config.yaml
n_layer: 8
d_model: 768
n_head: 8
n_kv_head: 8
head_dim: 96
d_mlp: 3072
vocab_size: 15939
activation: "relu"
norm: "layernorm"
norm_place: "pre"
norm_eps: 1e-05
positions: "learned"
qk_norm: false
attn_scale: 0.102
bias: "all"
tie_embeddings: false
parallel_block: false
init: "trunc"
init_std_qkv: 0.0154
init_std_o: 0.00384
init_std_up: 0.0154
init_std_down: 0.00192
optimizer: "adamw"
lr: 0.000429
beta1: 0.9
beta2: 0.98
weight_decay: 0.28
lr_head: 0.00384
grad_clip: 2.0
warmup_steps: 251
schedule: "wsd"
decay_fraction: 0.835
decay_shape: "linear"
final_lr_fraction: 0.0
batch_tokens: 131072
seq_len: 1024
doc_mask: true
train_tokens: 1021000000
steps: 7790
dataset: "wikipedia_en"
MLP neurons of a small language model. Each row is named by its layer, matrix (up: input weights) and neuron, and shows model dimensions 512-607. Each number is 500 + 40 x the weight over its row's rms, rounded and kept within 0 to 999. Numbers have three digits each.
A block is one neuron, or neurons of one layer that tend to fire together. Before each block is what it responds to, as a language model described it from the Wikipedia text at the highest values.

Table cell separators
L4.up888:527523503473487531431534482478547557565480525492475528505473468511428496472492513407510524533522538491493454580459579546522435484490508462524474494474513521496481455441488523446443506432469440454536546532515510538508479518483505448540485460400483387498532504516498523422513465515527511512

Word-final suffix pieces
L3.up388:493532493460486470495526419529510546533455484551487534526529495464516463520478512520471565520498519488427517486521493494522557482492491528527393502476464516457457565543496468509510523493456517436528458485563473492462524562468489484523485509442497438570587467522530576502464518481527451461
L3.up748:507554505466571490517488534504411519535521464444535501497481516460567420513485480401489486546515539496462498479496524501478505491388531520509434516489422464434469455496423527495519524412456500519506465489490505503492510506486494539499506470558479462541437493512476457487480635459497460496
L3.up1123:520520577484543513430446424476544561577443442529472495521488475385452527484477509384497473531445505499498441526508512582510483483520455553481535483522491497471580540458515428519398533491483486541476464453475505468482523581478521536471589560515522489511534539504519562481548399430520495494
L3.up1453:474528400535471541455513448457487448506495495476487479510601462537447437598468480524447576570528415514398480439560530503522506467555528439502481523486563469498477523616475498457434496457562497518512538466505518506453584503452547513524432474432520461461468522513541518539524485531406471493
L3.up1594:517561520437462493452445487463424552547452479476458504522508511459514442506488479530478474522527575475471523533422493524554529440491508513502477489507551527488410484465490442471472518415503494471531545499444502520513562563469498495503515538514479471594552534531507469486469531487486463430
L3.up2001:517520447458473604414501514525440570526530489530553500464482448511528551526513475435423469557504555505461450482463553469509456486544541508488490520494412507435538484536480530513523549501483523512509516497528471505454448540524465494506530557446509446457505525523529548516527525490479547519
L3.up2011:433540467478510512572509466481396492442485558527468495529434478498478466512502527501469542512564487507389562469530520475516483539487509475453487540543539520515440495547475526586535397413506503506508478505546520506504555571493513487494494483524490423459570444470570494486463472485398484453
L3.up2096:472511514525477552424447452464475514553510518494593534533460460527496504532504544435564458451489508421449546550479466505479550512459500565482485526486569486525538434505472465518499477501549528471431520546480468415524442463449530503597549536491500512530580419479515531447498494447451470437
L3.up2226:452524515504531547488547445512490508492446549490513546506430506538475485581520542469528502445541540429433532443497519496508478537545488537472465583480534516495582506542508466460433430475546486487426428485451513446495441482387525511535499460474485540479577486462548481425529523497438499406
L3.up2343:515574510573481495519468437453453530543430548475507543506511452465485493503499509442515412534480499455419537498507534560494485448480526539469488510517503508441491463524499489489492480454491518496524560531523464496522500522463526484539454507557467487527454482503529476483503497456480501478
L3.up2488:469512513542564567540542570511527537500467497479486482529484457501510510522530490469508563483445554558428469534488568494481465471436500474533471512519506481465541475524499504506487499474552525493426546431523499469507587521474573468446481590539480481505509519510558548510506542513493500516
L3.up2822:455540499563486488516484544473490487500513514543539487521487527469398522535478498481486513552512496503444525509542497499478516578557536444459482496528522522495499519416521512516455484459524493448481519518473539474552505562487533489488546414440507432489514499537489589496487497503478460481
L3.up2887:486514569506463578438467479482456493564489461538583573540544494437503541547442506486472521499520546493408458557495487554415547472532515510484431571539461494456495549498465471562494532448474494452489578395489538457531509601526513498509570501520489474454502501504520577519512545535427479506
L3.up2948:515552498530544561490543490481556546471492448490472456511489546511430470531491506520511463560527492509428450476501505473529526502597491495489525584445522504513599517497519445522490474498513518568505489427531588489476505502508573497546513562462510525563585496487467564459515506490439498479
L3.up3008:501627409503504628484524483441498532591436525493501519503459491463475489527512527508501443483502491503451488545541473476538496551543480471498488485510468516534512493492481487453486462469579543495478540506532552418538472548515525484434613533449498476552554525520537596543505470542420497507
L3.up3062:453529455529570596494575497487484539469500546507483446466548473538572464544433514453534472609496494501462506488507545507491533497455552531511409548479544511554547492489513509493525462521517490549530550484511474479481533491472567489491510519515470496524546511476492465489530511488445489450

Table separators and predicate verbs
L2.up1717:465482500484537513526497534525497564446588521497467511490473506491433631507500488567489521519473595498515479486503465536466490441465524525518535528555556493478505446524547487505511464469489488456475549500515467409557454602458497580454449427498456530469555500458512504410537502504577438461
L2.up1826:456489562535483526522430410495535471540493563489507512491518528456456478517533492525496528498530473538509516500416573545423455491516545539546490486484543475516431443482457431480584513450458492492574467516570531507491540571484497461436499522434502513584524443509507476480455527481456507494
L2.up2358:508442522531473561430574465511454503454476616552501515481502436443528477544550473436484458468489517576416464509495458499544416553527488539513485445518468507543487505541522470574532488435516495454471497474552542523472524585426525516508470439578489450440520557551474482464515493522497502549
L2.up2370:484476491511470497381486539536506510486522527487532564519456475499505477452469519506526502470509525598421429621465476469437429494479548593521477504519498513397441515455493536485473480438521518494449533533505550488466486572521491554600498462460494478569402508483492513452472520510567477481

Words awaiting prepositional complements
L2.up2015:571569523496517549480520432468552501541457547556475490462473514457486580546609508453524525528428495507420526463491487511477505574475489524529540459514516472475480556420536456538536602513530480526464519475458537462551472538498550443492510519503485501531481476495516545494543555492426493535
L2.up2048:478500546477571477445492532434498538503520455468568481534487480378485470521565495518493497512513496428488481523549494448463510469490481605519490568454494509452512472547503463513479575455434453502517458508460539507472480447507464476494497506488489484409442538487476528464523463467490474518
L2.up2117:524586494448521554520502476419478529537479490481486501508420453518480520538532541490505437547504411494446518453494482492534494470455488495502482585521477524552531527490478483518552473333503500503472457495487555510525445516469459518481573535486496475427579465503523486533440520480402491527
L2.up2530:511534435466466551497496470507525499549507428513512482538458519589380447498594516453557488486521518472503497503465454441526448533508539501525504494478532459543523466401470562485510473453522496477484512479515487526523499509542455513478554581489513500606533476492461532478505482528413498500

Verb stems and endings
L4.up1708:477523508524528483500566517441558528537450506506505511446439482475493503511477524571477561624468432377435453420457573530489521524510501499484485545483507498587490432438493511545516447438495503498427511470480428545486513597521538466528553543503500468457506490535537559592468497498368523496

Late-column table separators
L3.up71:491533450478458553488493521541538540468461538517487514562509463529545511508472514534433491504514443499490452541467479554438402452466501562479505482513511494452464528497520490462496487487433519460539504496499538490585397530446594551553542461484474509554545470502473529537470407529515504418
L3.up195:532523458512450575485483489545462506512500570465535537535477479524441507496497482395412503461471482517461532521520468568436477474457507488617501514521443509503467553518490428431459540483419478386549497521523466457506523525458474456472447477497461485537510549506521573458498547482483479476
L3.up431:478524461522413522465487492575489543506476543481477528567452519537548540542540496485472497492436443462525528477513481466492431472491508507495516501504493543421411464536543452490477462472535480388626480495542533473514499478435502518550504483463486493461496587519493482480535408470533535449
L3.up1024:485465492471530596410539436523537555512551536479478538521466486454506553543471518436499516474473528568496517512500506482458471502479537559576472489530415530460467527447477510420460496495448492443523546517463455527475557566495483521459468522484493530463461449473514522450467462478502496518
L3.up1158:486459470525442445434507491463590454530443569503487620473508456487593441531488508486421522403457507484516475534497525534540529474511607461505476498515512501459423536568450493512536492370440481394526497502556535509516443516479443523554483502487479474464502542516530510435409457543535494502
L3.up1161:530494467498451575492538488513488476488524568500503557485455444487554572586540499493552482609527484512451503473447525549488439472515525518507520441482493506494444486538438450504466437516549464413491509527494505450510469517444594540541514591474498491540469483545518472517499458506467494433
L3.up1476:516499456502559468444478458526508490472590588509435577541480478480535506517444490488549446490516453525405507497505530504481426512486526564480496478535485514445447492516491514493489481490465479382556518500524508466518485492447481491512518490566458528466498508493497496524480432464515486441
L3.up1591:529513449501500499434545434540508502440501531547448573537465485456535497516532520529502558485458496499519435496521489516489466432480560499500509426554530496430483499550496502515437543477485495374550537523523500479570493519502538515569458477518503520432556561502503437498522465485573534493
L3.up1849:489489469490489534411464498499507509444456540481420529543462452476436534492547526427481491489491555469513440551514567456491477464452507450457500498514562526515468447484423453455445472434457459433469521519529474501490508514512489549586477472504447503537475507516541485540476444478525511506
L3.up2213:538549466502477520433439449567521484458440536501545574478507516582600502492518511507456469495445540501520493575487492507504400493492528539406424481548431507409514452499490452436447483433463443461439480582555482506483481532465452526568530478415490475503479570523528474412454434514538479495
L3.up2417:501475530474497506541442492518557534524548566537468528523464535532492486509517455409500416506499511501506484467371418581483513444544544544525535510480438510432481481429440538425428491469482443502516488542554534528558548516517478494497568423525507559592479514557507456477480490473571487537
L3.up2504:494486447417553504377519514549513526452509584479501523504418431475540453505488473472488503482467479538513459541536581545499508470477532533530524490509462449391495513529538509396484492469503492453577469500547545474531559458498562484525509503445447518458488511527475501427434389505484508441
L3.up2617:520492369509421556462573420540548536475504554495574508508545536604476516493530486412535514408448474545452398474502460558522499458543550490560517450537444552442507549519541465492538521494529472469466548549520482525482458495501445438510501510520487477553554484499468539453508460527558478423
L3.up2711:542495490535480479502500478504457568486583528568482487531457501556574542505495504457473448543432502465529524532527492542509520413451521512545513532510478498460473582573523484416494572523477471478508523538450484509542450438467520494599507518560465496550447522465489539480455470493539490510
L3.up2760:476463509507504544475529382492586506505481530480395523522551439507429456504471499330487429467490526450508467508438472551453485527533522490522510419472486470529428502500494483487489454455457446461501510495517459525476538514509479471520499467475497498525518564527549514483546445540560497496
L3.up2771:540460364522483545453567476554522502502520591529463546470467462486576504480522500478525506494431493485482406553550537593522477522469603475499511466493461511420493409519459443594484489426444516389528516519504536462514539522481486509527531561503455500433556447551564475431493462507505506544